Weights of a small transformer language model.
Size: 10 layers, width 384, 3 heads of 64, MLP 1536 tanh GELU, vocabulary 2048.
MLP neurons of a small language model. Each row is named by its layer, matrix (up: input weights) and neuron, and shows model dimensions 256-383. Each number is 128 + 24 x the weight over its row's rms, rounded and kept within 0 to 255. Numbers have three digits each.
A block is one neuron, or neurons of one layer that tend to fire together. After each block is what it responds to, as a language model described it from the Wikipedia text at the highest values.

L3.up87:141111112110094110096129115116157129188139162113153129093106139147094160124163161129139122116155107156132129133161117123090126136138090163113111139093142128196106113158133128160155130126156173117116119111162126141121097113142121085103146146148093122128152086115154101094161163167127141147182118119080133113120105120116164127118137151126158137162125136164097161134100108137146091136128
L3.up942:108141106098073122116134118128114115167131154112066116129071134143134162103128119150161151121141076166111117163171138143107149144130079152127104134104113122200100150120118110120125136156183102107118091120108109107117123163112133090157125137110130122123156105126128166114136130145157135132160122140118150123128124149138129137158158125138143110120132094157098131118165097128113171103112
L3.up1188:142163075151129101098115118137142142154125133135138127175093142118135139101114117133142114143113076125118106118120143135140157178181055120103106154107090146119103133134085131122173129136150147137097104121103167099144132165143124123142164128113112119137179103123148145114136138152163116120156168121114198119158175146149169126134160117118137116135073106163134164116134099143128120093142
L3.up1410:143189139135125138094109080091149099146127129137132145074096102117133145106142085140165163096115084192119107165137126125137160088124116153098134113108095094127107132112155123154118102082167162102093128122099129106121127151173098119121112167115102156134154099167088118194100139140098179131131096121123117145158141099154113117115171114123147111110180147119110118124099171135103136144177
Description: Final subword pieces that complete split place names, mostly US states and countries, such as Carol-ina, Eng-land, Pennsylvan-ia, plus commas right after places.

L5.up21:123092122133160099150124138120125106123111116121097125134136074125101131142098131178141124111123167125099109134130139124121113144088115123169089174103136086072121112152144100147111108141125122136146116112123175170185090186117115131127128132095120166136128135142150139129163103100133123149091170124128115142138126164147136134107169128117128155069152116069126106139165125145116141146149
L5.up90:121106106121118128173143114134126136128119134145125112158110136130119124125126162136164111128132105142109169151140098150112153177156148102122131085110164112129116108112126112132097093162156152103129137125118179140162113135139103201135123142116136153085106147117145135123140128105096123111111108110108160159131164129080106128137156124160128105126116149158145122143097124171129130103148
L5.up185:136121120127113091122087098150166119170159181122163134124145131146144109081106154153118105084176091115146153138118140135119139139164140149152115124129119108119116146158158123135114168091126131130143171127141092146101152092144137133092122109122112112135140126105127151183128086184079114099139138113105120109104141126111134092103130155120139105095114151105133140142154173139134154142112
L5.up196:114117120136140134103104133115129130162169104125126121109124118132078163150171132155138126156130102098120146134115126092119146121148148133099164134117122092119116113130163177150131067123098148132131120120143111130165142126124127153146127111097119130121135123148142090171093154111093205120121121123134130139133131174105109103132147108113044098132127125125168094135127135115086133165123
L5.up412:128109121071115120116083124140105144121105177113145173129142089099123115109109157107131136121130129132172113144104109104076139133115104098096147124178102166131089105163111113160124126137155113104109154107123156168141108157151103147134138160162166149131108118142124127149144102147148107144153128110127131159159099120100128187157173088107130087115160115138169099143125159098087132139177
L5.up441:129153103095120136093133105128106119132086106136192125102135111143127117115140085174118144108176118104127128073126140154141163154100153122107139171107163120111150133143135166138107113109143153118122133147120127178127112147166093138130140101146163117137122125121117105140128113118128152110165095113141134137127095128101155149087141136137126161111103124106149152110117102119120135173094
L5.up700:090116100150128107107107124184151139106097118112153158155116121124113174105122170107087137125109105153138090092150090167136145184157147151160106140139111168148137128133141137182150133115144140137130120123118122139134105116113183089123164101134148125160151115144145130108131132149135141129123092132140130159134131156130137109103164124170150082156135100150139126110123153134149156124142
L5.up800:128140146166134155147144107113150167102142146121116115116142167161117151155097136126118158100141112121125132110131132115112158123128113153123074129148152133147124159112135128112115128174161101127124109151145148141129131139142145096143139123131108112164120074179095110100140138126123120132126118084117159149085125148148144133123114139143128150124119095127158141119129149131146117119152
L5.up891:111106097134134112160143145144130150136138126135155137156098089114138152093115119103169182127114140072119149127107067103147119123119159146139133108122133121137126144111117132110089131163152162121174104164142115107107142141154130105124128122147118110159109156150145106146157127118120177110146154133077125145098126111117104099081100107139149122070130131104159112111140138132110196148150
L5.up917:070136158103116097135157167158119122130126157118131113170081136153106107126146109137114131147144112141134124106145149155135128153113114170130118144134173144126143107128129118184129093088139168138130122113101144150124137149121135136137110122136145140120126142112161159139115081114118163130091135110115059133121150094117104167135125128167128114098096080115142109084121099148154127167129
L5.up997:097082088134147137146117121136146155127142121090133153137119152138155130119150126124119167124112112112154133132124100161094113136132127120109155110138143135095063143084117112093112145156096115103143132098194141114128142145167117104134079126137160106092125123113134160155151130105101131131159123161144103147123146151118112120131154124120194159162131132133120155177097114151083145118133
L5.up1119:144100156125129131129152139190118104087114150178117102136119162131144122112136155171148093106129087086159118124105096134110113162157129111110128101114088124100129142132150130096113103124128157151115129155155110145155147124149124118107120118109104138158138155118169131143134100089158132145097147098128138107138140137151173112162198107159158137099144119146145108142132104161141138168162
L5.up1226:098109116154121091129131131114115146144143136093120154135137109137117102109179124103093123128163087081157095118116098153083098143152129112089110114125084106124130137139125128108138181186165110150154150191131134159129120121131128114174122126144127136154114125133132141155114116118114163086114110110121118139152170095122143140107140119136113104098115150131161149139090122159096167140119
L5.up1320:124109116160178142136122145147137139160117118111111153109193087089135135075134133131138128100160126145112159164125140134121154133099114119123134128107119100090142101112157144118155071155146118146113105161125146147140108136138140131123144148085131114148145168148134133090169139115172124079129113117095087134126098132120167090103161096125147108111102166130152150158129161081131114142155
L5.up1363:113076109152123104073106156081104135127153082095123085142163104149156109108169118115154131102131120133091116129129154119107129129135136162153097109151123092126132099143105124084121170114119124141126125137086141164155157112145134152139114114136124137149106165138133148125112124104130116095139138131116151139147150106163147170117121117093104129140133136094165123140097077112138164099111
L5.up1475:098065107129082092091085140162110144066151114104120120096139132115123133144152138163081113119118137115175151138122099160149108121113107136178116134144085110114087141157130137089100130154129113131159119098156135108145117138132127110118104098128115164171104138165146149101127176135114155128096122105099099149132136100114121099111138115141141122128083112105179127134143128137165126099124
Description: The third digit of four-digit years (the decade, after 20 or 19) in dates and tables, such as 20·1·9, 19·7·0s, 20·2·3.

L3.up117:150111149102105100119108136145149118089108134146139115136149154132085109121081160172117125105116126115124153114128135085131148129134124124128143131099120138155157104127130133109143145130120143143168083122166111124148122117134101130159112140137116107126170159094188193165165068151147094120078151121144104103115105150119164094116160149115105131123105134110172104110164110105145148158137
L3.up362:102135122119128104090118098079144164083128133128135101132131128086129144129106141102158102105110115114154136104113094138101134114138117117146112103114161069089175115119116133129121120147107120130157118129125190121127126106115122138147144083107155163136107152125144115105166133096127112111098145163113088130091129150137144129166073119068102080147131136114127117087105137129141176190094
L3.up398:147114140166181104088119127078157130151120146117156171147161112152120106137092174114091120150100139121109147161145156107119111110112104125124130152127120109133119152120141100136117117163136168137148156146149152168063126155138174098141146144124155148164162135120177156154124115104111120125119123078168115117118133161112119166134129159131145102126121130121090121103095130119132111137146
L3.up1479:125115099212117109076134083135122125125081139089154136114100124108107127119102168145132149133104077124127098080099156146141118108145126097118118149113113105131098116136108122097106122168118144170149142148146109152167108125161149139127125138119136129164156122159109155136147149136122105111148170087164084135107115163066135139114127121132175116110118142129114171126102129113118123144162
Description: The "0" right after "2" in years like 2008 or 2014, in dates, tables and prose; rarely other mid-word pieces such as "amp" and "ing".

L5.up113:154134110159126109128133143145153112126131145160098131109077153124152142095167146154147184127092096128123114109104102131140148148123107170120125099106139105140067117128140112097117149167172117130102085113165106137122110147101101068101118174098141114139166130106160110107072156118088150134100109097142151152120110125178114105134088134091135134130108133194117113124175130125114147095120
L5.up240:140168108141164136115161101157091128149106069125110125112099103093135161138124117133157133128139080147136156170141116133151144126120124125136153120117098157128140124119119111129152117153157134127167100131149128120146134115132164141122121190176145102119116084109129095126139093122151147120133133116112103116144105093164109128136112139149098191111147140129127120161214130121131140135151
L5.up246:116124120164115164114107105133144112112109135085126126119102072146130177075093174154111110146155103142116158153158111166129157134177079124098110097173170147134127093143127157118177107156115129108168105157128135117116122112136130106122129119125094146133150107168120129107145151112153112095112093130158143136164136142184132137142121146128131161166140107176103140137113143131119088118155
L5.up387:085138128114113124108119140149174168136139162162099164131115096107142175112146111119134112173146095149102121138156096168150109156137104128138119167081109105125128134084103149137143144141168105136102090128113115110099100109150118131199067105109130147160112151120123164120190122079086107129108125157117155161130131146172126100117118091160119142146141119126143076141153075154098135106130
L5.up417:145113079089112144126133081115140148131121155093111110118094119173138122118088164130141114139133116191095145153148128112130117129132150125129115130157083146146148122125112133128117107132146143089132111135174108091137094146165172128093168123146088127105164110099141131117129123111165133121135118117140123142146143107099129113125151093115177181162128129129045119130137111141125131157169
L5.up458:147100138152128122137135113141142099142119120092175124109129123106106140138114101154160147092146132149082111137172117105141161128154143051121109111099122110121127158108143147128106118100125152079129131088118089112138110185151097067128133140133130101125175149122140119109130156125110164091149150149167140103147108112139141101147086131102143119153173140136115110113145134162044175139143
L5.up459:080101111144130113135133109116127142154141154091081134133120139101136170155126152151145111147116147138145125161175157109133126141104128130126160132067127129144127157109132123142157119122087138123096141079138152141126130083101099128115101132071143121127205088101172169122134096122145128130145116140156121145129104144125151146129163130140124133143106118163136152114160159128114177099157
L5.up516:127150095135141124170141126091160165115154122146123096112156123149114115117142149136154171121134089147153129094105135146116142142169102179130147160134096114130174105136141089132123158117158132150103105098084110113162100102096168117152059172112146146169127147113111103122111125105151142120114143145122154118127129116122141096143159147122158113181164108103130083088163098146114152143117
L5.up648:124163109119173130108153116134109108186139126113149123088146112135112197135120165184129144138123108163097088168111136113157108106118074138134110096138172124137111133107117137122124116116097139103098147083172109069094116085123182110104110128141160090138149106165101133125119131115143134146125111147158140126131119125093136128136157140168158172157121166159137124130118100158135140092155
L5.up880:121189129142149172142116113111090147164176103118136170136157075144092146099128173120133149147107117102118158113116108120148152115147102108123135109136130102095144124140113096143105140135120122073131101137128124075149105101169155089086117124142131126124145092125142150158110143131132079138077126115169141127109065105131136091150106147169165124113154136158118131137157159153146139137135
L5.up946:122132075146127121133110106111128130152108137119111124112143114125142169134160163153118124116108142146143126145129122140122115153121067141118143145134095151129092124151134120117123132120146116156142166165159133145124079105127132139125187120156095118111165116120104138109065143089130118149136150098122109104150125156136112110144118174112121110120099126179093141183138049104103115101151
L5.up1120:142200119137125111077133118075207114141098154154094123126085140104124116116110108135117184114147098146141130098140134124151166124101122133124155104082189126160106120138131145076116120147194120143113104093076096146162129137141103138161127118110115107160080123130123116161147112098163120131168113159146172137114157118117128139148155104128153092044103115119130119123090140108139162145162
L5.up1221:182119109166138131159168132127132143163123140123152136125105129121151152100158109175174153154148075120135101142105102110105120150156088131109162135131099122101147152151142118144147118122166132118103124085140160099141116098094138129143134152166150109140131126120149104098138163129134141102109106123127169126140103107147126078117132125142154165162114116108145112109171114157121097088120
L5.up1374:088159147149095123124118083112133122137153106082094146111154098129131127150129113139104129171158097171141124146132135125163152123132114146115123112124118066138115131078171086122127129094157096121105109113129124143107144128110161107142130159089154106102139141177128145124094135124143108137092107130149155150170120156116101094134152139152171118112087110179104122113112107128119155113119
L5.up1425:089143150119140116114123098118127089150126102071139180105144129144138144100146149171213107129138130177124128126140141107144128108109147109133122112163112125157164109117149159114092129138173132112164113123138169121117143108134095102144089095140111078139120142093067130121123110105122117147174108163158116097152115119103165141103146133106119152148146086116087147148158120134113153181148
L5.up1492:105151098121123143131117113110126132127161101101165143159161154114111111163153159119125100136184094092156165145106157143103145126108125153128143179142099134137136124120105134124097141140132139110112121147156152102159118156140129099151106169184147099138145112134157091174087095157104129114098144115133131117179110113119111110147131152131139126114119137108124108136088136174143149122142
Description: Final subword that completes a split country, state or city name, such as Minnesot-a, Pennsylvan-ia, Can-ada, often in location lists and tables.

L7.up1149:161144104122153106101181150155119138168168139126127133138168149117132127143135128153138102123103119117131117112101152168091136124107111137156125128118105132143133143151115181127137132145175126122100128157108084127103107133119110168111151153130136096127144170114118143087129116083133158120164115134129102105142132150138116126128126135143118115104092098150116128105157114144129127082130
Description: Commas right after the day number in full dates, mostly birth or release dates, e.g. August 24, 1956; also some date digits.

L3.up790:135097108092147048118137141122124133136108132136143092129101123106159124137152151133118115108117147153140149096068116096091144157130131127105117119124127147133140135113133128119124166116149092148169092128146126127109126166119129118104166114128117156138129146129156169092172118119173153079109149122088115133098125090109091093100098118126132128101129111117144133102115139166100147130162
L3.up1056:148128096150091101164124164116096198159112131119146107118102141119118104144124145155112151142135112125133139084110125128108160136083095146118094117107128137119141171099107146118131149159089107120109091122089120122108100146102182116166117096163136152150159130108142126111148086073144126110164135130109129108109146129131139119159107105085138116135145157174112160119103112132104149139135
L3.up1119:169115092082119104150127125115099155116136108135160114122127134154139091140161159204129136115144116121143155124140125171120134133110111109118100132103090154126127111137152148130141139169145145136088110129134113077146090154119148095145142126113162122123105136130128132120167106091115163121122142106132149128113154153114126138143108106127101118113145172132104148134094140135094125088168
L3.up1272:118133097124116162148118111128095154091129169142102119165196157088138131097122117144122125088130145175137111116137095130143152134110105129101077120134117106111084120162120103130142164087112191097166105156121119157138146109139126123129140117095122120161128136116102119111120207125138130103093174103112139111160142135142119099126128135122130126109091145149070114142122142130090146151112
Description: Leading digits of the day or year number right after a month name in dates, such as March 29, December 2013, and June 1986.

L7.up1492:142149095129090130104172130140106134158089109135109126101130124118118106090144160115102100138111086126114124144121136125137160122126117146103101104086117147140141139145118153152147165103068145090128068141142152155143160071147122113100122061128086123144140139104164118149135108130164120087151121135078082119138164125134150107143135147115107099134104153107117141107168131153138144103126
Description: Short subword pieces in the middle of a word split oddly by the tokenizer, such as T in UTC, er in territories, id in provides, el in Telugu.

L7.up645:074095113099153115161104101111159134130111104114129104126115163095112146090099133156121165111132126098125123169145148162099149145096053151081140183086151121160115124112143119109117120132154139141126125110107140166163124114142120124088120126149139176183167155148133171118126154109109124144124116085139167103148141138191176109122125125080135124114139128120113158096114131128148122140121
Description: Final pieces of multi-token place names such as cities, states and countries, e.g. New York, Buffal-o, Virgin-ia, Can-ada, United States; occasionally other word endings like fal-se.

L5.up112:162119086136117132130089095135150143142130139112129157157123134158147099152101110086128112157124142113171112133081132115155140090137132133127086133157111113153112136221088148116170165142120118100121130105166129139136154115139097129132134145108126156142106133131139107151106146111108150096112097140136112169125159126158167157154126151108152110103124136103132146100108138117094128142167
L5.up158:117154112104138128125128119154104134128132156088140122127125135120098123133097168115110095149153125119134123141202085110120125152163151115117106114178089128096124144126140128109154159128125115136187140096136092137146102164123090147153128105107122141107126167094141135142159089127135127135131148109123127132115141141113154120090143137098147098113127132094152121126145110141098095145150
L5.up327:129099136193165130131109129171144154165167144134073111133149127084134127115141103143136198093151119195176134130161140115061137119143157125112128142174153139105144130087102134098132123171147107111143096132116139103146101116166061135138135119120113123130148136055126120178135113128144157127129133174148146144133114134109131153134151132155091106140087102143108134160144158130125158136131
L5.up353:090126132155128164108128085104121143144094137113130160150088115111122088125120124129088116163167119127121098172134108122123140147114168121172162117133123166098094150121096162111130138140132147141145150134139140148104124132144103108127150140088119117109120136154106122097110134107093120136093142114128106140137140155125161144101100137112128136136129096113137150109124088121140108147122
L5.up386:105154112145102139182124073130089131174127125165115140141121127187106101089122174146159128106122142129183156134152150132117126140115148095121129134098128078138128122162108113119114132138157128093149138136180150128155088152081159149174172146149130089102142117090131126168149122126127114153159074122156122137134124100126114142120088151096124117085123151132108128123158089079142112151138
L5.up431:159094119125156178125106089083142121134108108186109140144093141179133183142131108102153116144114107160120146128124169141136157081120157163126137115153113139104137133138165162131091112119116100108141102130143092140117103123129100093153175136149114142145131113136118110085084157097138136106132105112137133150082147148134167123114167167125104154134146143075167118166150152072140146118151
L5.up469:121114108116139142147127139158130175126132129086123140084105131170128179112080148086172189165135127125120137130085118092095149165125119130136133147128113104111100180125127110153130091125099106135091099128104143132113140111108088149103127121131147117152177156157120131116111151101134114145100137152083103200152111121123139121136107094122121172074130108159137179161135143134101151172126
L5.up506:127118175140132126108152122162174151151111109128163172134129144119165056114131124134136120098153112162175127165074137139133140118156128106155104124125133138114158151101126148100110108103120112125130122135176126127158108120151142133154134114150161148145136158150138148130114106140143143106167134120142142114106104135118118163141152119097127113089093157165103112133116112131133115134123
L5.up885:132086156120150124071136125151147161129104139134185126114127139142091093131123130111135096165122106150129142139122110121109153103149078145112137135149150129101110134131144128130119119171149155106159112118128121057091098134146140201093119070119123159113137150103098089162144113086158125109130148123165137137138185110124127102113123116144135159122137120128116152120116120163138116150102
L5.up1122:173140142136129156111163122133180097130104142159136146128156134152105139150138089103131091131113136085145134086144108154155106086136134092161131150120137151178099143160159119100148166112106132112098120169132122165149098124126110136152113103109163091145155161103177106120143155136161118158136120115119099123128168125118118113166157080111122140105113168110119109150111111154137082122115
L5.up1136:119074136156103123168157135121129162137167116111088112088159084147081141165131115124146133121179136169136058150134151139129121101123127120112111143085145100136138161137131136138115161126109148116178142073149079087145143124159117126110171148111153125132148143142109123140166102112084127153166138118132153134111105122111128121107146128140136099151151174152133115148154156162141177125157
L5.up1158:151071101116159093138142112169118133160140138094140109158120145128135127139123137159151161143157107159146110103161131094122129128139150128124079132058141176110139167121155201133090153138130145114144143155141108143081117116167135171092101152129117119145175120113125085146151149129116134104105086136121143147126139102114084123110152142139137117110079139119133131119156115123089108129103
L5.up1290:143163096139150118131077127137149164107145171146115137116107137091156096171147081138079127126113130111226081110143137170120099143109154136117104113167154102124107128128104141117127143121150111140154151069130135140101100129169109130153117083141104148164116141129119098125113110119134128151123150160130156139153127140118124143113154116134175129128170132145101117138163123168108147169118
L5.up1362:157122122112186106119117103157062136105158140100131093108135150100118110167130126141160154156134094117131099111111128104148133109116128125163114138102143127086100129150172148145121147146081163138155131127117124112122174128138146137159101089115121166100145118111075126142163152155105117134147141096130144126096093128144133108140138150096129117149147162144140116147126129162145164122151
L5.up1389:143072118117120150110123107179143131120116112135102100140122120129123114119120146131125145138140107124098138140132134098142095139096114093158161091115083149165175095127104136105123132151113138101076171102134119127129116135143144163136157150106139091102131138077177116193140126145123129146142094101108138172140121173157115147119117120148129096132147118123160129118116160140155155130158
L5.up1431:173121081122152138119133110159110158103127171145089135129127097124074121171116132148156136159171123143152131112120135112120139161087123149140102132136132203100157140152124156112088127097152094130143161105154181106085117150125106113170124120116089138152078115139134129157137154092117102118165152126082119146101134135119120128140111106146118129139072132154133122131121108123130064146154
Description: Word-internal pieces directly after a split-off initial t or T, as in t-it-les, t-er-ritories, t-y-pes, t-ourn-ament, st-y-le.

L7.up378:137105115077079132094138141144122142131114119155136162119109176186127118132129131157128113138086128156149145097136107113096146129129118178129124135166098134093127125124100127153134119169134116170135083103144147150106123095119154111144139093130192135170120143127109120134135110135128150146110098095139088131142094133150106116085146164118158091156108131126099133129130137147152155159139
Description: The third digit of a four-digit year (decade position), as in 19-7-8 or 20-1-7, often after a date; also middle digits of other numbers.

L3.up10:156089108081148126107161124096129107124128154062120120087140147171142099132110168143123150127154137147156133139120106147086080113104103094088117118153140188149115100104153126136086115119131125115178098091124157139112121141116136097124146109112145118148135135124140106157149091131156135111138140143126124117136137126121153115101109139121144152110119157161112087166161154141167117128148
L3.up380:125099128153153139116123139126119107162143120147125136088156144127154154159113125127109115117101120155157178128136163195107113111164145070151143112181101142119108152176157114139093115128126132172112076106163141133090118115119133111162173130157127130103111099112126108133126126132121167106139091104127149123126178127123100115092170103145126080173123138070144155140104104126151105121114
L3.up1264:093106095153187169171094125083127108138134123087122147096076114112121148069122126109161106148151110123165123094115140136092123123140145092138103171153091117129145160165133158131134129140113153101173131139162125139130131100137079111142099129116124131158137155148125138118128083143159152142130110149142137169103156152135173098111112125118160147173151113083125079142144095108136161102193
L3.up1454:117080115146095119131150116137140159158145140115149156134127106116116121120081164135136157157161157143111110151143140158096090159140100120151092122150112136110140162171088155135105157111132094151155118117142134081160162117154102124140122157134157124106127109120075165128158099120081110137141116175129133103144143138168136125174114147112139124096147131115143080122081165102130142126113
Description: Short word-piece fragments inside a word that has split oddly, often right after an initial T or t, such as Tok-y-o, YouT-ub-e, Met-c-alfe.

L5.up56:095131141104137129146121146134113172137149131086162158133151151104133144103134134125156132134161143099129127148154134157107155154108110119156141095135130092098137128125136120083099097152142094132068168159133139091113139141131154111172137093144153129136108139134123109142177084124136103138131127153172132157077107126151117119129159115140110144162151133155141138144123103113108144143137
L5.up83:138109105104116137138128091084101127128155117160141132104161129132149148171175108127136135123105129121122082119124127135141144140148168145121088096087135132129139126135112126129122170143126112121108140112152144112106118122116085107111128103145102154142119148132116135136139128061114116146104082148127113170128097155071142064152126138159124121121160105141136133096095151174117168138101
L5.up96:150116102134142107109098131161113108109143179136110099138147133140147137140128111145126108138116104135190159120108168114133119169134138125112103110092144126106108107139145157127145121116123132116174083131145118145143113131085110152152144170120115145123128169167088123153111081112117160131160114177091150138095120089123116084093133147099121102109134128136108106149160147163103127080147
L5.up106:102137176125164128129134108126111175112203106098158130124121138152120098132147097152110116134152119135128110101126101103134144151146153125149111114098138158192115169133124135112091134174109116120155126140127099141120142121097098121108143134147131157167154129165125129131133183142066130109127110119072117159094060160154151098107140131151124135119108162104156100133145116120113158140129
L5.up359:111131109105114084163083144095105125112146141116089091165158138144109128160134099150127112154107145158118129090100127146098143133089135108128117149101139156105109146083149159069139132137113092152173111153147108080128161102099113140151155145111137103154149175129142120132139150174117158145140138163081148138117098086177142099137125116171107097149120131141111135155118129170136126078140
L5.up672:119068129117162061131142112123131159123111133128113074083094185108161111087163144182163154130111128122074122129115134165142113127117077122137114095150119132155122090129127149132121165082150107126148121123114146122084104148097116150154165144107128125141055093102127115127123102076131145148095157139077131109164136111128101136093116128118128154129156173131159161107158128155152110111142
L5.up832:142119155131135104101140130120088132135151115168122086153129135140115112124081144149113165114114164129126127143135111130131119178101108146105143125147112123102098082155155094145076132131059126111156144117123152103182173137136157135154103153113105079116097168135119071114102174097146113122143182156110135143129123143121117132112137124127113118117106167135158137095128136135176122129163
L5.up879:153104128143114120085078123146151137125174135163155104115115148118170127129205173107093139109136139097098170116133139110110122116113103116121133174118109066137109136165082147147127150128140123155104143146171104132135146158117096143169102151121134109096122161091133107107145140124148131093085101113087115155134135109086124113159143139135151110115106107152149126141093107125097090153119
L5.up915:110115123138127140172159110138104167144113162152133102154113139090084191160096139133099133141100105120105150142167137169105099119112101160128105121127106119146134146135140154116193140165090157127134099166158177113126128163098109151120133139088085091127120174141155119131123147098110103145165117120131125100106143096095143121134136095100103141135099127159186127102130079138105099138102
L5.up1015:136164114116165120092133142091117124123141179148092098134184137109109096128114160136088120111102135107110096129104120144129112176121109130104137163095092146188112101102168152113166139147148131119115136086142117136124094144128076078109146120127155152176096173112147107130162130148143105142107137107120122116138087155139123130122149060143152127139116104100096153169130112205116148131108
L5.up1022:136140113136143129135089147081139152130124110112143111139100170178122077112135107140153179140096131153142147110159046119109136100108156161104131089109171146111142152141155117142119087135135084131118093189138088114127141152091107125166182109138160169169152122135142143088153128118123136124104121137143137134121110133137143132114145113075103121135090124117117095165113103161121110136117
L5.up1106:135110150097110102138096088116105128123150109167146125111135164115122154098126078129157137135163098097098104107152110128130116114177121133154139124127151153124155121127162154169129152145123094126139107135165130111144144120145088167148130140097134099139150118100113127096164148130153163130119110157099134131113121169156149151149109112097167117174142124161147112103103117130124137131142
L5.up1170:118136119123107141152080127122140153103151122099132118119129118162124106130157161115073113107135116187158127113101116149109101126135120129130111128090155111141099088121111109081156105154155145104176119142131101116173159120102138121112164091113144101114107138116099123100162133114141131121135132137112093160073126161120147100095124126114112150154137134155155087133091135142114098137153
L5.up1240:115164143128129116103143143131131137114122109075123168146114111169125110111139115157138124141103146113104127097142117180120147132162114131125133103119132140150125133152125155101107113137128120123111148143089146192145126161088148157154102129120119136144066114100145083089111149159134107151091092120070130097118103102218139127108123133114100130158128106076119121132117087115139146133135
L5.up1382:136093135121094082175172138091149135085129106118087134139171144059122110114108157106122115124103086135146124115113117122103141126106107146139125125144132128138148083160185167097140146113100080115158138111158140149102105107094128112122092147145100129157134164122129121169180118113104116115111116102147077150169127153130151134122126128082144107129129107165080169121153139171141129122164
L5.up1448:106118143099138162137171121124096146123164075130141129132156114137141149154162162109143109150176154097129144078114137142109152138143096122120084109101117124165113110160132137166136161151105133177150097098118120157133107172101116090125158151130106112163118138101151130087144154150143116098134133162136130127149108121108135128134142057129172126131104104119138132124147106139108158125109
Description: Digits inside dates, mostly the day number after a month name (June 2|2|, April |6|), also the second digit of years (1|9|80s, 2|0|15).